Weights of a small GPT-style language model, trained from scratch on English Wikipedia.
Architecture: learned positions, biases, tied embeddings, normalized queries and keys.
MLP neurons of a small language model. Each row is named by its layer, matrix (up: input weights) and neuron, and shows model dimensions 176-367. Each number is 500 + 50 x the weight over its row's rms, rounded and kept within 0 to 999. Numbers have three digits each.
After each neuron's rows, "fires after" lists the tokens most often just before its 100 highest values on Wikipedia text that the model never trained on. A number after a token or word is its count.

L9.up97:575531490475504568417422475473470540476495532546555470579509603460544526527442548600582469438461489460525466449462454531542465568431512453520465498496423439524529550480425506472523551488570422535544497520467496537442457572571583560525430564518579551447508562486415546486510507427554462545520442474505554479471444441469571491433529496501497537450471531547467611508451478477491458453502506584540459457473510580538545484413510565616545519612443358466512538403503598490514575540432488495505471375528561477486526448507576501509413507540579477448495460429465522479509491430514472509
fires after: " " 74, " $" 7, " =\n\n" 4

L9.up1819:467424501547510512417516414493471591455521584424544477501544572487504493590509491585527470397502524557508522455472525495442508480427379538503480527496530523459584520481557478460516484432446539524446522537496425441439466440519560488497487494407502453358561556575451523597526444547462496501448441492537473524484464533500486599554434513392497460515455524476412421473488472522541459496498467496652418483517560653533537476514586558580509488543564491486447482447516495506577558410493418477505431484502511494456464505466467576489484458558448414541573505511535489505452484563497524596
fires after: "–" 38, " and" 9, " in" 7, " As" 5

L9.up657:464502501583578430575461515499497530605494449577496425509492511502578502427476549516519509496445550540432471490543555481545534558488543479459484540586581494452477556436533497458562486557529570496616409433499429509507532418469549488414496475474537540560526460423448571492470446423431501435459493535448418454442539517561448590504457374473471475541542584432499416523434459548542520555544572508466541532394574429417554525525514532513557499448517514525534524546586447488514450495518516578454472477490520576520397537442445497504527363483512511467486440527466474409491494514476439522
fires after: " the" 21, " The" 17, "The" 8, " of" 6, " to" 5, "." 4

L11.up487:524467491426509476533482520504503473483548603438441526461629551505573474524432510481462575563618503551447516484517466463536504490488483564538559520578546418503553537513559410523465379476548456517465452538450542448491533451513464546547464433497482465528539406478563522503502470517518401532455510436547512440595585481527403511480567473455470468475490501535456389496541405512526436570478428556585505574482564466553498392468573485466561416585561450523553535557459527573472498533450495482584562521487385478491538545521517476535479505516481517464587539487478516399564455578457410504
fires after: "," 51, " December" 4

L9.up828:519497487532486525489528536491534536488608528526509505570485511515501455466482525526518446441499507567491556506461503416516513428532504446501499523650544503458543442540472435609513549505589533434400457521431496433454504462572480519559516428486525566564588437474466469510559554510493468485589488536499559496511498518457483583395509449403569566530513448459409517440449564550482486450456534560451606489466519557405471523448484504494561488553544540479442554424428463562591561537497479560511442543454514551444524454541447524472511508463588517531592506558452540438523593565549552405
fires after: "2" 48, " Ch" 4, " in" 4

L9.up1399:454508522511590451531437514487578469464463529437509562469533470512522536567541511537529412554509493491534483487473428492442594419501504522463417458559541503539549523526498537567392444473495497556350592547620486449459444471492463466585530487436503658557576428512537425468497533426468531488479615586530603562583377459500465471513503433499496539528485423480533569571589484508550497530471587464535551421467398569448424538438534494581482470595491503475513469498526457553439470485530532523523488484521410450596526497407444503522631479470478346516469568449511580533489390519421513439
fires after: "9" 43, "1" 25

L11.up2032:586531438515605453594525551454520546517468420432490599469429489527531491499514531580488543423545447546487460562419476535521510459594517514511431439560468451445543473459462449472513563477623412477515547461490500450539529552557565541507548504468448545548436542400480369477523501453432608459572489492484474520503601480463388434493523562655545510481579437389568451415522461590485506579512498416520491452485510480534596395466523537535488519451532544422567471526583569585423451562500479531447470513542556492479555537504564539434606522546599557502459501463410530532464469473444480562
fires after: " " 45, "1" 12, "3" 9, "2" 5

L11.up72:504479527566570521528411479353559481552544482514457544518480571531484518494469503485409437474448466535439541493461388488472452487577415475456451463510548577501458447534476422584471538543495347466471523501549523412546442510526471508503500481505443476554583478466513607515524482518501535490469543457540482465569548469399498461510492495485566465553524445511587534454501479461506464609416388529454578507556486450431478445469614461411563528524469446422573551547409499484506527471461423567497473556515558517533487583492457409477523468562534500459425471531480577502497557466538536506
fires after: "9" 44, "8" 18, "0" 16, "," 13

L9.up1010:497467393583498467479452453492455439565478540536497508546552421414512439421471524498548508590550531576507537471463422483497413443566506476468453452550390541524523408445455529473511479417450517580492543505507545528458541499512593521545469526532497479576507531471466518488480539477493534510413557429488521461551480518550523553508509531544585444438431460412587479493567531461459535490479501553484510539522570507584600477486540501553564531559492529478506466504488410512552491454568569544445437534530545546576411560449496477477562580455562492473459507520462501481432399512571541453
fires after: "4" 15, "." 14, "9" 12, "2" 11, "5" 9, "8" 9

L11.up944:397441514559481572509512610567563559449584553458449438582567516491502526462519548459527502584555535541490549481523550584490476601528452506447573545530441513523513406562498448516487427545544495495469455460435502452475475571510396473477566517578521544486554510514502476473488490490457521447514528525492451599521543472456437499486575534474519491468535512508496469511574421525443532496577506461427517459462516570498431491557448427532415509387488517568489423495503421591528453513532493560533454496524499526496501497538436520548483509387535541541453523581469564583505491518512481439
fires after: "0" 36, "9" 20, "–" 4

L9.up693:511443520467527489490552532447562502503453495584390482467417521540460531487612477456528586512472447477528344437485588556573552466517462487437531440541476475527480501538370538452434544526551627545583416530508528511500442553490513528479533448506482506405514557519486466598502444433478543542494458516508539536588569558465571479510535507481539475526534535527429598532492511516525482555625479521499526421492429596389542496524481417499460497479528498513537519442450450557453539446438505497523434515488477564460424495524486457534432456473513471441582479439539548423485422514491512473
fires after: "2" 29, "1" 14, " " 6, " to" 4, " front" 4

L11.up1957:484469493558503506558511559518477467492482456538555537502546518505452483483476450555523517511420394560494524524453483539572524559483491507466496521547539570407564471410544374501526541408560515523501540450533509482541565611508472465530446546518512464593568475548492545570482498548478533476586509552490535471538508572467475543539486498581618499505459441368492501497520641463436486510499551496476590463448519477499444502460469554412597568523469538533543508465468452544588541439502447490520456564540551476521474393557557493496544511534466441474504484510447553489518436496542482508
fires after: " |" 30, " " 27, "1" 5, "|" 5

L11.up928:445498419546483469511467579512412470503505449395444539470480619520548428483465499519510537555535518528469439501509389435486471512501455465501435524431512475436450439461488467419520513479599434518553529518581579459463516515543536517459572534474584508630503397555437536488516542524507373516450495500464554550576479512494524450480495428512456577556494441550514531436444482416554486521482513524473463508529571456514489461514509512499580454509486428440476533584571514440484488499462539473449525551476531435480497586503431567506497411547505510518444427447531496519465558478508422426
fires after: " " 82, " than" 4

L11.up1009:509502523554565436414413490504494447427595457441546610519562540516484530518533525407465529558541498688579468502454449459527550403454489465418484493553467537538534479519492532445468473403424539485426544501547414464464500359615451500428532495512474497476502498453368583451576578480534460523460525562537475540440510529462519509498479452500563465458551500440518470440461478529462509512424450603569533433472573464466455457526620480452525466462475568419436575489509522542496618497504456484531520555533625498445387533449510517523511388518512494482499522444358436529457516490494545457
fires after: "," 43, "0" 13, "." 6

L11.up153:522559543455458432459541469380531570562534521513443485571400468531511588506531581445526464541613500447570502556510577491462524477580444469496518562518503500393499433458433494479413527462650500551469536458504597416492471514511451521415461484489457474517451506480525537464578430599604541475548461499534530495571500437532469533510456472547494585441611466462519531477451493470495419537520500478505501505489515509463460543492519531482540459469549473612532503438524542572460497415421516542479510560461480466439531608514562530526439473482518515528574462376546540553573521477479579656
fires after: "1" 60, " " 29

L11.up2041:510504518554552527583514522423528612496580522511463464634448433614486541363583451573492488516495526528462510608537525469461595474515504588534551559564505435570484600590533423531480571548460546529573439491591497488509361513505504502400417454543462425576595463535481581499546440558528518590505540509523468482618477477541513520475508469508545519471476510466548487484513550551461435519554508518546476499527529470416492533498561557522557544555394445454510445598384456489488484512447435539513473571459622523501523575563530481499508537446534585488558357539524544533512520503472401454
fires after: "9" 75, "8" 21

L11.up1024:469517538513453472418452603484528535544511630481549571429435445476638450480483512505557475527486524507546451476444505497495448468451466502535591445500591592425455494450459426349497492445550514456401534475497465542474497496540552430507440470530554534526475438565549538452459541520461458507515436429498470546508470522477561538473527529438473479513537442473534478523439469486474497439428557572486515453468471410430515545431512449526484526446585456550488539501540531520463464445526463461442518458494434443551520441524483527485463529507538557433460527524417475557441477492523505553
fires after: " " 36, " |" 19, "1" 5

L11.up1434:560523500504523488489485528471481470557422445521461530567461467538582418505535535511450546574443451421530475473503558427411502540490474516599444548506487584514524503467465498481488477497549507478445335407499504481435484466455609550514582579566458439546485535496589490425583529492503547530424499548549547530463533515472518459444469534491442486395553526590393542485507537430484439469509505516530541506499447510516597414496518556459585474475476575617525459528480589463472513496474352513552489524461435414498518547509457489552484560500477508518422435522505459511551406532480605594
fires after: " " 34, " released" 6, " (" 5, " began" 5

L11.up1382:481556490528422569501521491458481536531496423484392446468508520459454506448580554569593471431492573604510520573547483371545526568451528587567513525616435528474461374397439498518547552493491493496519511500502503509528515615522506581490461424500485467511582435524502504497515571470534458456476432464565563507538537546478421463537471483450415448491499559391579393467448581499498465545460457560541463542542504548503472404446568575495439436456508442458562431468448504525636522530541531395476576599503477456464472495496548439487467413550475578488463454455506486485472540505540500381
fires after: " " 92

L11.up1834:550476460522522521624438511482523474501547508537554458512561471491532587648455454579449566502488506489557601483516484452454493597513548417453513459403532484491575474500489484492538502443452405395473489517517463524440457530538449395485493413509488493438522550510475485428544540445469520488467570419463515518433465613515427444553452509490456498499571429457552614541528606520453509555578465497499559484523488577535540497603556514439535537516446436553557553476523525493583585462461551494458539388570451372528461561537508474427492502485539465505528474503508440480612526527485422431
fires after: "0" 28, "9" 18, " it" 11, "," 7

L9.up1158:505434549511527572485461545553511555328452528595505515534580485459528588457581552491465468453637564514501575500439463525576504518442494573557475464514376467398480516473438437558571448530529463464523541580543532396482436599525457565515459537513463527499424576467575445534572575488423580493541535489402539548439513453455497521459429415543473494505517433488527462502495488539401535465573496459474505516483539540557569545383558383461497499484480483461527570454523531478520489473517508521468445477549514408444519508518512510572566512532479423514489398560445472547545637553481505494
fires after: "9" 42, "0" 41, "8" 13

L9.up422:498526491535494464439507570509497543525570621433416609489426526441447572483456589525432482518542519513474443485449510477466521461508453654523540457462349468511540555523488433481607557554429540489473499599647539549470431442573502505516529482544455485587546568469517425528520492523539511544488528503505498498451563515472471647435503540476521447489472525524543466525432517488344427559476607472514529493510562511535468490580563476530556468415423506432535495514482603536426560438471571530566488538497525442422524487451517567583525526502458497465424505461487496555477504549570443553
fires after: "0" 50, "M" 5, " M" 5, " S" 5, "C" 4

L11.up412:589514565416497582455545526479491489522507508456427490510486498551460444519438522489440485560465545464552437482476410560504505536472536548466513446640547447516458465472501590578480534512484503501609478494512413445484453459564583555467538503575516554549461382453452504438448454415535530436513485570569596363472480550512526435562512462535437513609509498471534468477452426508409461483446480471536508463447484496361542422541457474483492528497553477500552551458420457543497419477392534507460521523483516451568555420436518460438521594440519503517489471539495533600486559481626499538
fires after: "2" 30, " " 29, "1" 9, "3" 4, "-" 4

L11.up730:601534467419478554526470467549435542467479503555496526415438431424480559557456475599544456572538394536571475515514476476521464517506507556472517465549470460491561528466506463455586525454560577649521538458550505471547460403546467550478458608524480426467451483459486373542486542504516491488537482632476505595571471489592528456540487668510567518518658523575483459529517549469427434553563431512530555502463466572412409571499465527521460470516524540525495513493595521543505518580422449517428486448491463535513487474476405467471447509542498504482529454413403450468461535433504494506
fires after: " " 29, " for" 8, " over" 7, " than" 6, " of" 5

L11.up614:450584522489459527489399441435473541484494499430423489427507389527519505411559508460490459509551469519501537459420490449530568472541475506445560478523507496410472520533468474521441542572461526478477493530536374475542519399459579478578494550468491518507417535528539536500495378458463600511448530493555455492422509476550481493482566619534551476533513500464512481486467554497472473461502503445446512418499513533611516405529499552487531506505505579452433556447489448522554524523540462593482512427500473449511448522512435446452498416481462462502454508499556491524534457486427457561
fires after: "." 21, "6" 10, "5" 7, " M" 7, "^" 6, " |" 6

L9.up937:484460511599550464497479488480552542488468534486487472537531569514432570481487371477526504527460539424466523426377512419517517618456468442392565487532469452515513485546548423499455483503473453547539391529439509535498457454427473403616559509459448375473430385491498449486522467598516474467485605488474530467475481532466471579551500515482442478537467514609421574586451489474467524567495579489451423467587413498510416431502546416486555397493500457466495479425437550490543483605510493532574557527493493561444443446428489511499441570484454451433487523528514457453510555508484506406
fires after: ":" 47, "0" 15, "," 14, "4" 7, "2" 6

L9.up104:523547478501491534436493523550433504509515417551508593453513493491440424458534523412517570517482463598549447614515444374474577479526515467503471460606462483496590515482527488484516426500450531500480565467582486553464540506493484401473453475578512474517532487438560454441531463469514557520505525581469511484480503555451467426516506569523429475476494484520575632452465509555511424489546516470480527478561509527454514577553480510501562581526563545461463494462467524489558451455448547430540464493607475528442449513470483519479527513450430430345555509524502577466470507476525416509
fires after: " " 25, "1" 16, "°" 11, "3" 11, "2" 4

L9.up1569:531430531565552483433488539508411459478519550541478506514561439489476443431508483502439559530438473417478512546489410569552496511487530446461572551428466541524524495536531428514505518561506492572567449505407450536484553394499523463523493476522523506577467528478589473453419461431496477503484569411487460517455507563459528509580537440495506436467580499471496551582512495489452508456530447560538423494439398403445539423500527406505511612501575489530482492429444525440542545502379441476565461520388501453445536529508560618546559518344493494508572440532483577490424516465441512461
fires after: " " 57, "1" 14, "2" 6, "." 4, " |" 4

L11.up1169:561475546607490450472469503428409460511473527540528410477531515504586496420487466492529456480475557505509518528584459552457539454458499596526554501412510562494518443461460463531504450566423370467549440554531507453494492521471444558579531510532510478600554539595532536557562495501502490499548481434533477426502580512466511450462513507583501435453477543482473544516517482445464513522455556503507495502530492429463414443449417491460524475536456450455489603493411531510467396555567516598493502464459483467516445550595518471487474510451456626539583559542569571536530478569514528438
fires after: "8" 32, ":" 15, "9" 10, "5" 7, "7" 6, "," 6

L11.up1977:414466529520566520501465493503487428475420459467544581460571424528501531318481529533445566546426529473460525431562469537589543476471482489465433464543586465497463451464538429516510486515490649424517502449579533601598422460579501433565485488494516449484577469463568578561468464434527509464468428512557528520570561451474472518524466549586534520487561571416480519448549461491573522486566473453496500529543559461540482470497463553456550521435522554508511519495490520556506521487520499437562628447594468475556420537598512497509569497508476427588501433501465533473550501466587546483
fires after: "|" 54, " |" 9, "." 5

L9.up687:494417490507454471496432481573486468512554509527571466525500492451568449454503545474443519415459524481494420532493530450578467479494417450454533471598488540562531595454460465427499455538563496575471467514559488502502430577498560465489547474428411515542464457584568340503568494456431444486461533477434420492388517468452490518446492509565514536512509478520527584560350565542432504537439524505434520531483479485525530531465552570538587441524480451556567490495511487462446575483568439526500451515460422529454434508447500494530492582488348527444407542529535377449470561586463564420
fires after: " the" 32, " The" 8, " and" 5, " with" 5, " s" 4, " on" 4

L9.up668:556518616586449499400405490518516591384557456538511378525536516476455490532446508533548451467490522529511516461427519513491571477517509494597536447504557506523484438495357472556557469561522502573503502491469415573468523457575543547494502531517472564464487510454576607430512428549441502544477497584428462541527513535408568477463490406518477513502522480507556484511475423457516592555473482459466484471524557491531486527481557448497514549532424473503481560484518476507539561504460459642576537533471486585501601454473414489493528432447443632519439422551463428570441563431560533466
fires after: " the" 39, " The" 6, " U" 6

L11.up470:455569457521542609505549568437365552436497484546520555501489560481475498446492446561548536480487518526571475588464476569452539429541437623554485498542468576559547457526533509555527402486470481488566595529407469375541523610492485533546564566496557511534405522498530530473628553559501476621549513484461549472535565481454520505558605496491453458484464606537458521436478429522499491511482501547555551477531556481446512441469530509524477554437443458452486557444530577512452564486472444550448520469593580440419484483472603554525539453470479515562452519467567568447557485426505565455
fires after: "0" 53, "–" 25, "9" 13

L9.up1672:523538424568589495499469447363561509498611529441506480548452529421454545493487508479533510522505484547473516522432486472460474438514446486454519579573467479570494493517455361512559488479574482526410473504537392393463493552560454615552615492481453544462458522519508548471501459543460430453533480459524532544542473482506466541476472484469586474506470478576432469449490604480524521527449569474523552500481427421420441564436462480462512580549590413479520506447423537493473555462494406504474499573457531561524453452467542537476517591448519430546588456454534501508542475508494551557
fires after: "–" 37, "2" 29, " early" 5

L11.up1996:517535469475459488479430482519530519640545495492547488559426458490564483451418502569523452515549398516390497449522519495531537494523564486460570419422505561466518430498504489502535454456540555498473527482493539498496517426535530516459541449443494529488505390496487431505474530484489497529414539475486497481535430432579508495529439466580454430509592504448511518619506409499451558561593496511547525478541551605457440478419453544597511424511465576518541577523356518512560568428502458527505463513565461519474506460491483543521535514483545468421451447478507519519540559440510474529
fires after: " the" 52, "9" 6, "8" 5, "7" 4

L11.up1335:523556535533513408533543573526499504466515529533450474499523578428485451456586464520534518425494502446449516539490544533496547450496452496528473560540512448418462547553499491398497436533451569464477410571492436392523473474505486485504446465543427529516501490478366478491493445592566497474476425496514509512519478569506479535573525384499467547401542516508486561503476417528561565510540567479522482552494526589521480506499540472487490485465485514514412420478496433561525396446459420487437554441544459362456533481444516570525513488484580494489540489437426639487564541486548511440
fires after: "9" 26, "1" 19, "0" 17, " " 9, "4" 5, "2" 5

L11.up1986:540496511484533504487487636454506578478438600489459558489441494489436503444490496429470423647576456480486530470559478578505537535544511459508504496530487468460368490485522497427445494586530531532556552479486535443585618476541570504526524505488571487519455588525553491451472531394414516639490514487486460527538589454556560526509542530494442538467510551513387637428506478567513512520484467437473457449545571564459470478510541398538445553471490528501565533513503481576458514468580482604562485584537412481546426447496527516567538531551504564581511578456442534493446552476543567505
fires after: "9" 24, "0" 18, "8" 13, " from" 11, " of" 7

L9.up219:505515465472499476495476423568507472547495516542503440459541537512544503493512464486500538553469448462462546461518512471410459470553502511465519514502532487575467468556512474452524514508509477440523535575542626590447466428518576473490435529506601483503451455484423517525449464491459538435484396460512497576523489471530619512543466424548485497540526462605475421477545484499436390600518477456421413444499455529546504424507455621518594604487479561478572580608411424448468582456500625459402401422482463459508467470460528502562465581559490427592558506481494488552504509508528563475
fires after: " " 64, " Length" 4, "." 4

L9.up1628:455521481591480495501503501483478534517467574470605434439443547449463503419524550535456575343515533514472577454580572565434534471545509504407482393575455513430504527481531525488459525628464534527415460561564419627484458477509504505507620520503488500491457528526492546528543482520413450556579455502487512457514537472432491560512538485479456510512492507515523440448479477472488457541560495507530494544526513553535501515540534471559517524570491583419533560463521482491456494502489547556431433437520585503436495595549492462459595432535494600491464529579581487446368559397624493505
fires after: " K" 17, "7" 11, "3" 9, "5" 8, " N" 7, "6" 5

L9.up113:508564497585578502507446536555526490413531533509403406491468470508424450486466535568434478449524500538504541459532519418464449511418474364490515524550411592409584528524508398438443486508561474476544437532505494460434551514423595453419543564476480480455448474519533486483487502472500523475542522507452471460427483512508491497527506525534502493406495484434532502461560498495519502634442433468466449542441441554451514504411571542480465644554540462561477502482554497453475558557509431482540568457548509524519495400532519604462510524580552439551481495476476466539476512536494487492
fires after: " " 28, "8" 12, "," 6, "7" 5, " Members" 5

L9.up609:536552514476482531402546484481590470595519458416395603531519577455537509556538460529540602558548550568497501481482396511460462539440582504469534478477604564582535471531510436543522404454510565444446453560485464463493518475552471537552480570551469461485480493515481511529554487457492532571512492447518530360484555608446501552479593460493556596486528455573534595507456535556467423506567498413531475470486437547504585443511454522409550490508551508452470481446463420474464497391587513516522564452544511490443428484471403489557413489484474475459469493526532453548558484525551532520
fires after: "2" 40, " " 29, "," 5, " August" 4

L9.up692:620629533468560434574427505489475516496537536478520527574548467449473523574464517579517526543439498534488504521504514498418479433418440573528479485577527456498575454483511421506459540547448521446537568580447424555479484452511483485557417488475461460499511559492437512482519578416372549575465622480421452499483393460468512516444546502469482550476578475397558514446428420550500576509485420541522535507513522397481568516516581484566535516510443471480626487576569511571468428537443477471540441489540441433515547542473552514445505465445561524392596452547509507546543442539487605436
fires after: "9" 60, "1" 16, "8" 11, " " 6

L11.up108:554496634536473559507407550494489519485465460516521525602497469514433508534565541539529532556517387471478487489461515494492482498489505515557439456501407521462542431544533516481507474424620490469450483611451514513466473501521530570548483448509533421373546474595506480438466437516519424487487554561531584546447588503498490604421525511511464480465552589526501539516451524543468547521570423452484551517482503519529508531498501447565460427508483484486504549604500518553453484556577492457531543471550438480453519506464553410508395574619466529415497530552534488552463487502550524558
fires after: " " 56, " Y" 4

L9.up1109:517599438480530587573471514515393458542524451527503580549525487505444475534445454609447498398499499519465401572478576504519534493439530426480555518552513538453471502466417477409491567530585520467548484457545479551528518544524546399520552499484415548533534489545436497550494521520496493478556526492511563437520502504489600475446464499522466602465564403519598604492563443507483467475472440501515578522384514502525535492488495478558566570502542524502486438528431450501497544524465465461471454459453472498418561612443593385536469606548513551476523462503419562426517484518511551473
fires after: " " 34, " known" 9, ":\n\n" 8, " of" 5

L9.up1470:482473505434510534470458425484358562482536546537589465515440499472570562554519478552514513431445561567476440450501516501503480546582421471521523499444483537392377526528510499499516539507544572579617447536470476511445538470369558535512496538474384489497450482529559551570411433490535581540467484488483453463501485487464512466350563526516523510536551449467450541532445515476547516443574509499541468474420493525444447395603518513582516492512516486435633506529437546509413444547617495499543486617455503478501476533493596550500469479524507530468435431462441472420433619461495510461
fires after: " " 26, " the" 13, " van" 8, " de" 4

L11.up30:537516526525410399476514435512491448531502417497482463506493416555516448440445492530548422448576561463506494516462575542517455417584556402448476536587369510516514562504555482535512491505469520553502482572448470513582498505543482458445452519463526451544589570514422557416572471518473574452483508569547588413437526552468473538413468422380626430554542397623586521629561581484565562540511616448536544433588527465530428509496453452510574521552450441513446431569486431590490533485562472572436534528463550538594509481469491563513458447552520513468555513467514397456541507549488515536
fires after: "0" 29, "2" 20, "1" 10, "9" 8, "7" 7

L11.up54:516523495471561585584526511540458559614411533400520443569383517463470452509479479472529577530510453498488474508539454530568434474576403442523512569517524577539558522560535411488488568560472559456479490579514489487544424459486494560547583442548452443461558554535538433516480470541508464574435506499527493540503534520439485486447510545492458575440482448450533562510460582499518556513430541478544530474451473381496488464497511508475513592513527499485462580508478532550526552451468529469542465531554489526460478500499500510485545425541422413481602444524506459555505535432445484638
fires after: " " 47, "–" 13, "-" 7, " #" 4

L9.up1993:511514526471479510617467523567471486514490453490437495567479431497536419577487493604539537474492501514529483533518445431530510511493496481478500478556541654600487566495541520469540514477562478468450582459504520509543547391548401547548454537503492432471457570513451477504544492524527489564393453502441515417522524532503428553418518399465513528486562444559577588458551536488549495503600516478544473453454469523513498439455501496515548539550516438462449474508574406470575545466559519458529468540522504604533419487512443501539579462520490443535501483395500490504487548545532499463
fires after: " " 57, "2" 14

L9.up1485:574443499444509441517401453499490503527639514492491477556459578561548479634500482587485437541531540584484515521511491488487464511471522472454598538611439532476489485464542368468481530479443544574501511374558442392445430586513425456513479487525486604606412424481505539487458487531548462569480466478497578510549526538543538496487505537435500448465468515425477463550397519489417468474614526543498576472558515513437574454432534541462470522554522549523485465483485547568496492432500478452453491419487503596492480492533513519459504455514494536460454529562598536520383586458408449532
fires after: " |" 34, ";" 22, " " 13, " un" 9, " Un" 5

L9.up96:483418514431567588535449499471510522495425520488454451537413528534512480476583439462473591503479567460427517461438444479444569456503478528560590517587534485518523511442446462515581433521507473499492535464505522511492478501490484482545611433621494568565453463554526455464583424470488491543437505454512457519515563515489479482529485467547539510472442519529495486379429488518589457437545518521411428509440457485454531521460579492492436534569573496441538521458505538478438456398489464481530472495515580623502506512551505446479574530456443570531437455549470474548420489551439468448
fires after: "In" 25, " in" 16, " In" 16, " Candidate" 9, " " 5

L11.up804:429551502494513493392550534486548516470442562602498496549444511471451459558461480449485525511521426487564476373461514482520495594567466452596427543480487470549514535404524534574500500512431534402480517498520448561475400495498513431447528403538469499493570462517483557535492446471414482467516457405536475499586572493429516474457499590525394562440538442522492461472465506445461520453539584560503464535528519437387599403513455474532543440404449517466498501487475515537477440521460525548381449476493432471489477463556547540389458573513489479491462447569456506532508620515556559481
fires after: " " 77, "1" 7

L11.up333:536504574586437477501471503523466488466481513517422530425634462482508494490477479523509511541488423509482479526514519482503468510483446519517543492519575513583486582528550438524530593465436521477469471456552465601549476468459503541424439481462554497561599476565475512530475522475448504455485535446420548606484591430458502546512504399334443382454454544466551474491497466478518617524635502467516478499485490516429560532521440520438504574492558433470511491540459505502473495463503547385465584467506429554462409564459493518471439524466422502522518427419399406494529467543504494538
fires after: "," 17, " is" 14, " was" 11, " |\n" 5, "7" 4, " |" 4

L9.up1979:505533515491525498472498464507553471453489563491528518458480452488458543453544531505469541491441598483515480469530498405475512552543523501592423507559562527518458542468526520552351507597545581530419534472561465545537484520538501513537433472510567492449540495541480518450418437575497436467422458543420462495516493520482568509525480427482510435395463490486470495454548446421408405556516560545444512503592430538402483586511542593575558422520540521413537545511484498482571530507497450496446496485487364515508482514491503499528525479557504505548522513440514526502580501458498410434
fires after: " |\n" 26, " |" 19, ";" 7, " P" 4

L11.up1226:553440564426501581454513502541488480496474593581510527541562487477477505643494517499388548554401572577470432449521448449515516419454479448585488500573562589525518498483442529490525532491612584478558523389477383390516498462504511587456564565536557467498426468491503518471589495447537494534528399489561468502563519540520537411478535392506433465468439475567485501388576541539450529525512524554536518527508455537425560386437551487594534475503476416500436548417466539526470475493542435452499476489560556466448424545415420506382580531525476520463561504438574561542397496594445551527
fires after: " " 40, "1" 23, " the" 7

L9.up1861:501572533464462575492529515532466543429506522519411444561480368578520451611477467545558517490482455519448526543544483466455552473371484515515496506520525553563550373536460526414458496405429552583432507521518441474468446462496516512576453489469493478476459445557546583435579439488471469494474473406448421585548529524388517564450395574519496500529470484421549617477509525514513535424477465432469508446489497410432536498551463500474458453487566411483498505479535572445552553491493498467504492465492475540513528417550458522470560394366457471471533462447527499592595466444503553404
fires after: "2" 63, " August" 7, " May" 5, "1" 4

L9.up190:396541492527558409531525462548558547552430465476466593542533366430478404497426512463531523510454514560458463459406561492429456489543495478468480385506513543481366521508530590530434495484515478473476605680423516490439515532400477556504473425493523421521548536456444516558422465427422557452437486457542503469524547497470440520450492437450515571430505443518495468535483434569465587493521517518519512569466566555509496527548539557542653472531423463536560571559461448511539509464599549525531500546532545538498582538517428540441558492558542519411501464519502456519522516426537491533
fires after: "1" 35, "9" 14, " " 7, "7" 5

L11.up733:486456520500441572460457558504504465564520533574608490514520542443494502428452487471486494509375579509433479493490418596521554541481503493581520490617485658473521476440500401522561555458564520464511520424558480514523516495559484596536455523484551531504514474419524478617481486461575468527478464567533522500492486518527517504510541435450501490511497512481506540394432490454559446584521528493449504554507486493435468328426597531511514411581484491545472519458534538457505497481591492545504518505523459533365525484477558547504430487499516548471442424511555472434473536524500528497
fires after: " " 58, "," 5

L11.up798:519423428453513510582560446496512463555503485463529430511369510468536496420476544515540558544513445456582615516457497458531439464607425491539489572556443550487459515456512485510500434492478443525565494514429501437504502477516490501548512584489439465577491470469520472507520630486509492485558424474487559473590493432507442502556557561582461413469433501448491462495598472408490513556446429434524432482551434572483553576409556535438518489586443417481440547491515456494528491519560465621442605458469463531455463471579589544475535458574554476467467423528463501500508486543526578420
fires after: "–" 31, " " 31, "8" 4, "0" 4, "9" 4

L9.up29:494508512485513517497508563474509522428563542543414494552461548431553539545556526408454513505495599479584599568379582448515354431601399499462557480496441495499541474501460476452550437541517538421513508543494552479532531479552443512559529520594526540508518568372526469530471475522622483555533534545480470450522587501515432550534469460486496465593457483540415565464388540505465482495452530492448514473521490521496526520559569403520452478491489442476509524483482550495505564471505493469441532488455536510564546493499532498519566537424584450395403486436475527503423459494541473486
fires after: " " 70, " Ch" 7, "–" 5, " Sh" 5